MLP neurons of a small language model. Each row is named by its layer, matrix (up: input weights) and neuron, and shows model dimensions 208-303. Each number is 200 + 40 x the weight over its row's rms, rounded and kept within 0 to 999.
After each neuron's rows, "fires in" lists the words (lower case) most often at its 100 highest values on Wikipedia text that the model never trained on.

L8.up412,213,131,234,186,241,252,220,200,173,273,142,255,271,189,196,182,173,166,254,104,256,258,229,168,210,244,229,178,290,222,217,233,216,182,190,189,125,234,117,293,204,159,131,248,247,177,230,192,190,188,179,169,144,275,213,203,194,166,192,203,192,195,160,185,259,195,165,178,219,202,247,243,264,175,208,174,334,147,141,164,210,145,253,269,173,279,216,195,194,228,147,179,212,176,218,161
fires in: "the"

L7.up25,208,145,246,196,223,193,189,191,219,117,140,213,164,230,191,236,129,239,268,223,201,178,232,202,198,260,171,210,315,129,202,201,217,164,192,231,272,194,172,230,177,173,187,213,219,173,204,239,180,169,136,300,221,199,180,228,165,200,185,116,236,205,136,200,162,173,156,203,206,202,243,265,149,238,247,144,256,121,255,103,198,282,156,159,199,129,195,252,182,235,220,202,202,263,230,231
fires in: "and", "because", "where", "that", "but"

L7.up1184,256,158,199,196,227,221,195,134,244,178,181,199,261,61,222,141,213,298,210,152,160,186,271,193,128,179,210,158,227,175,249,168,167,174,197,180,240,176,185,159,197,209,200,179,180,221,194,221,233,246,161,240,182,165,171,242,214,174,241,251,165,204,198,242,204,199,193,132,214,132,222,158,213,190,206,147,162,207,250,222,159,164,237,214,249,104,170,192,103,178,216,225,227,224,219,232
fires in: "and", "it", "version", "to", "also"

L7.up1618,222,179,222,140,228,191,183,142,205,144,172,229,158,257,121,200,208,245,137,268,214,138,207,177,221,215,254,181,278,166,255,182,223,215,126,218,100,227,138,193,105,109,153,189,215,197,196,231,181,167,235,177,100,171,168,210,211,200,276,204,149,274,202,214,211,192,251,238,244,240,184,210,238,213,175,130,196,178,277,223,193,236,173,204,178,199,207,144,169,208,242,167,160,235,187,280
fires in: "for", "over", "an", "under"

L8.up952,197,215,280,197,205,165,233,157,267,251,143,125,195,183,187,140,228,210,300,150,175,205,227,281,200,197,182,198,161,183,211,147,262,144,272,220,141,207,248,141,121,197,282,182,178,220,184,218,245,266,199,281,206,257,195,154,164,269,166,248,174,136,221,218,209,195,270,184,202,201,147,198,201,214,243,215,177,224,177,148,211,184,158,241,183,165,211,248,226,236,222,166,225,118,168,170
fires in: "such", "well", "known", "it"

L8.up1312,129,205,180,221,230,242,215,199,136,159,186,160,246,291,234,131,257,231,178,176,179,217,189,204,218,235,188,212,225,244,156,289,204,165,222,281,255,199,180,193,174,143,215,224,243,160,200,269,263,251,234,164,138,223,266,206,191,151,101,209,215,186,186,196,199,154,206,138,210,129,167,160,226,221,210,202,174,170,143,161,191,204,228,225,179,191,205,170,186,193,221,196,166,243,162,227
fires in: "i", "we", "s", "ve", "you"

L7.up1566,155,168,187,255,208,199,197,199,266,243,216,140,167,127,195,189,163,203,183,160,166,212,246,164,241,208,229,190,204,209,178,215,171,237,203,227,202,223,226,113,277,217,210,167,207,188,257,186,252,179,180,196,164,156,177,191,217,218,124,154,195,216,220,155,206,261,225,217,119,177,199,191,256,169,202,177,258,201,278,229,257,205,197,222,159,246,214,210,210,187,205,178,281,210,128,195
fires in: "the"

L7.up1375,183,186,175,246,174,195,226,193,213,202,228,253,193,222,179,186,200,124,231,226,173,188,191,131,126,238,244,234,138,228,209,190,191,297,216,171,203,216,277,210,254,156,167,160,121,195,268,220,162,160,268,231,224,189,193,163,117,254,202,242,240,111,199,207,235,225,207,218,254,152,238,187,224,111,227,203,233,144,209,242,217,150,178,259,130,174,176,175,214,281,199,109,233,208,230,206
fires in: "the", "rochdale", "of"

L7.up32,281,231,219,179,204,205,201,241,285,223,234,224,197,210,195,237,171,191,190,188,169,165,234,275,220,148,137,133,185,219,215,229,231,185,205,144,189,190,167,163,192,223,199,174,194,187,205,260,253,235,214,156,211,181,249,183,143,184,199,169,208,276,179,200,243,197,169,237,256,234,123,212,259,165,216,208,175,222,173,189,132,234,181,266,183,166,210,266,161,201,204,201,181,268,253,257
fires in: "to", "not", "did"

L7.up2273,182,221,253,257,238,162,209,196,166,215,213,171,294,217,228,198,161,168,201,251,158,186,239,197,153,231,182,175,214,240,242,194,154,174,277,178,241,240,184,154,207,191,299,177,217,199,215,199,284,231,179,178,210,259,175,235,230,172,191,251,139,224,216,212,183,135,187,242,146,94,265,165,199,242,178,76,240,103,179,150,216,241,210,227,196,205,215,253,244,234,174,208,117,216,266,301
fires in: "little", "small", "big", "close", "get"

L7.up2078,245,157,236,167,154,187,165,167,204,179,220,78,155,187,214,195,186,199,212,146,160,167,282,234,246,276,242,157,222,208,123,179,255,126,159,226,211,226,261,203,210,260,132,184,237,216,211,177,198,173,199,241,109,180,212,275,178,206,201,194,233,235,186,274,205,221,217,261,244,176,191,200,219,258,236,161,226,196,142,174,174,244,241,218,154,241,221,248,187,200,204,191,171,145,210,209
fires in: "known", "such", "to", "well", "regarded"

L7.up1815,217,243,205,240,214,225,210,139,178,180,109,232,288,171,203,140,216,217,264,186,250,137,214,169,251,219,245,196,251,154,195,212,216,187,148,260,223,182,173,210,214,164,210,155,200,175,187,224,251,203,206,249,205,153,184,181,174,188,241,183,238,200,153,201,229,195,196,193,204,211,86,194,160,192,174,110,184,169,246,171,159,200,177,166,240,190,183,194,215,266,173,301,200,181,244,101
fires in: "which", "have", "it", "had", "that"

L8.up892,218,271,195,207,245,195,275,131,223,241,216,230,193,253,235,202,194,193,158,137,129,192,204,169,192,223,170,176,159,185,207,198,160,271,94,195,123,201,211,248,146,200,188,179,212,193,154,121,148,171,137,244,181,154,272,140,240,225,175,169,259,247,140,155,159,261,173,210,215,172,170,218,195,272,189,202,167,233,221,229,163,241,191,217,172,203,193,256,234,194,146,200,180,264,257,199
fires in: "he", "she"

L8.up2012,136,168,242,160,188,288,168,124,225,193,154,142,209,256,192,172,176,203,164,184,130,227,209,186,196,180,140,182,263,260,210,202,164,149,197,193,135,159,189,119,225,162,157,178,207,255,180,155,154,206,192,223,231,240,247,149,232,223,253,192,137,136,240,183,186,227,153,257,242,200,213,176,235,220,214,210,193,248,227,317,127,230,167,188,152,146,194,259,215,198,155,276,254,220,229,232
fires in: "not", "only", "was", "first", "no", "have"

L7.up2297,243,181,198,241,260,215,194,248,232,215,253,201,193,155,203,285,214,185,193,176,212,215,210,144,214,147,121,205,242,102,192,141,214,231,176,177,188,202,168,237,216,197,139,127,257,178,201,240,84,199,217,248,217,206,215,212,270,216,77,221,195,266,195,228,203,155,189,192,251,175,155,224,192,256,245,163,168,142,242,166,249,122,224,172,193,184,218,173,172,120,191,148,211,181,158,175
fires in: "is", "has", "the", "his", "been", "and"

L7.up407,230,238,220,204,202,210,153,174,218,172,148,233,130,153,203,189,168,181,146,159,201,209,168,177,201,193,132,202,220,146,233,157,327,171,197,190,173,270,165,216,202,200,179,241,224,243,228,196,220,167,156,178,144,247,227,175,238,162,210,202,263,168,226,189,191,224,264,143,216,208,245,147,134,186,250,166,243,232,233,187,152,230,201,227,207,123,216,139,175,198,275,228,173,153,199,145
fires in: "to", "for", "during", "under"

L7.up1549,162,190,169,239,168,189,224,120,176,197,310,231,167,129,205,219,138,165,172,163,153,175,208,124,211,230,144,199,259,268,206,199,206,188,201,184,219,238,205,260,167,262,210,226,176,198,189,125,225,169,210,254,284,135,207,242,221,129,170,181,183,219,244,184,162,121,274,252,229,209,148,210,224,205,238,217,166,134,228,144,163,185,225,190,215,210,178,241,251,207,189,170,131,216,175,187
fires in: "1", "2", "los", "united", "new", "long"

L8.up964,205,226,201,242,98,222,208,106,211,120,161,219,193,119,229,167,220,203,147,171,163,167,209,149,216,211,176,217,163,178,195,218,257,165,161,193,173,233,198,213,128,205,142,255,239,215,176,148,204,315,211,164,219,210,189,161,203,131,224,132,176,191,180,280,156,227,231,156,248,192,190,193,199,110,153,102,211,238,249,164,260,205,141,237,183,169,178,206,222,183,194,183,272,242,215,147
fires in: "be", "number", "being", "one", "part"

L7.up1383,229,224,276,218,225,197,147,218,229,248,174,232,217,163,231,180,144,189,200,220,215,192,195,157,153,186,180,202,226,240,201,233,238,126,215,180,159,157,240,170,216,189,159,180,215,210,160,225,250,243,226,234,133,227,225,249,179,200,183,194,287,243,188,214,228,132,200,279,242,215,153,227,227,181,207,171,166,125,266,173,286,186,297,255,217,173,269,212,167,255,212,149,215,160,219,181
fires in: "known", "since", "at", "from", "to"

L8.up1195,207,245,202,212,198,212,193,260,75,236,177,232,186,218,175,130,213,205,192,224,208,200,179,240,169,134,243,134,218,173,178,216,216,201,164,162,239,154,151,139,204,187,162,175,221,106,137,225,195,176,231,251,206,210,127,209,195,192,244,211,201,157,164,212,194,234,124,182,132,186,175,155,241,272,200,170,203,289,283,225,229,276,173,210,252,219,184,263,202,303,149,210,186,204,292,245
fires in: "he", "she", "5", "it", "as", "game"

L7.up1696,276,134,210,218,186,200,114,205,253,225,153,243,242,189,216,224,194,169,185,221,264,175,242,221,123,189,116,153,300,222,206,205,267,220,168,220,210,223,208,242,214,140,144,220,167,240,208,230,232,188,165,231,188,171,142,204,281,238,209,235,222,128,203,214,195,242,167,207,212,153,242,258,249,172,182,147,175,180,255,192,190,175,184,199,218,219,147,181,171,180,244,191,210,134,159,160
fires in: "as", "aswathi", "asuka", "of"

L8.up1839,164,185,232,206,213,154,202,144,239,126,269,214,182,204,187,211,153,193,177,262,197,244,182,201,183,168,170,172,192,140,183,163,225,168,237,203,190,212,255,209,239,234,232,201,278,210,223,151,253,165,139,225,283,173,257,186,231,119,247,244,213,207,181,282,162,199,210,195,167,183,181,275,199,122,153,294,188,180,243,267,185,205,222,148,239,246,165,251,266,163,207,188,229,210,222,257
fires in: "the", "a", "s", "my"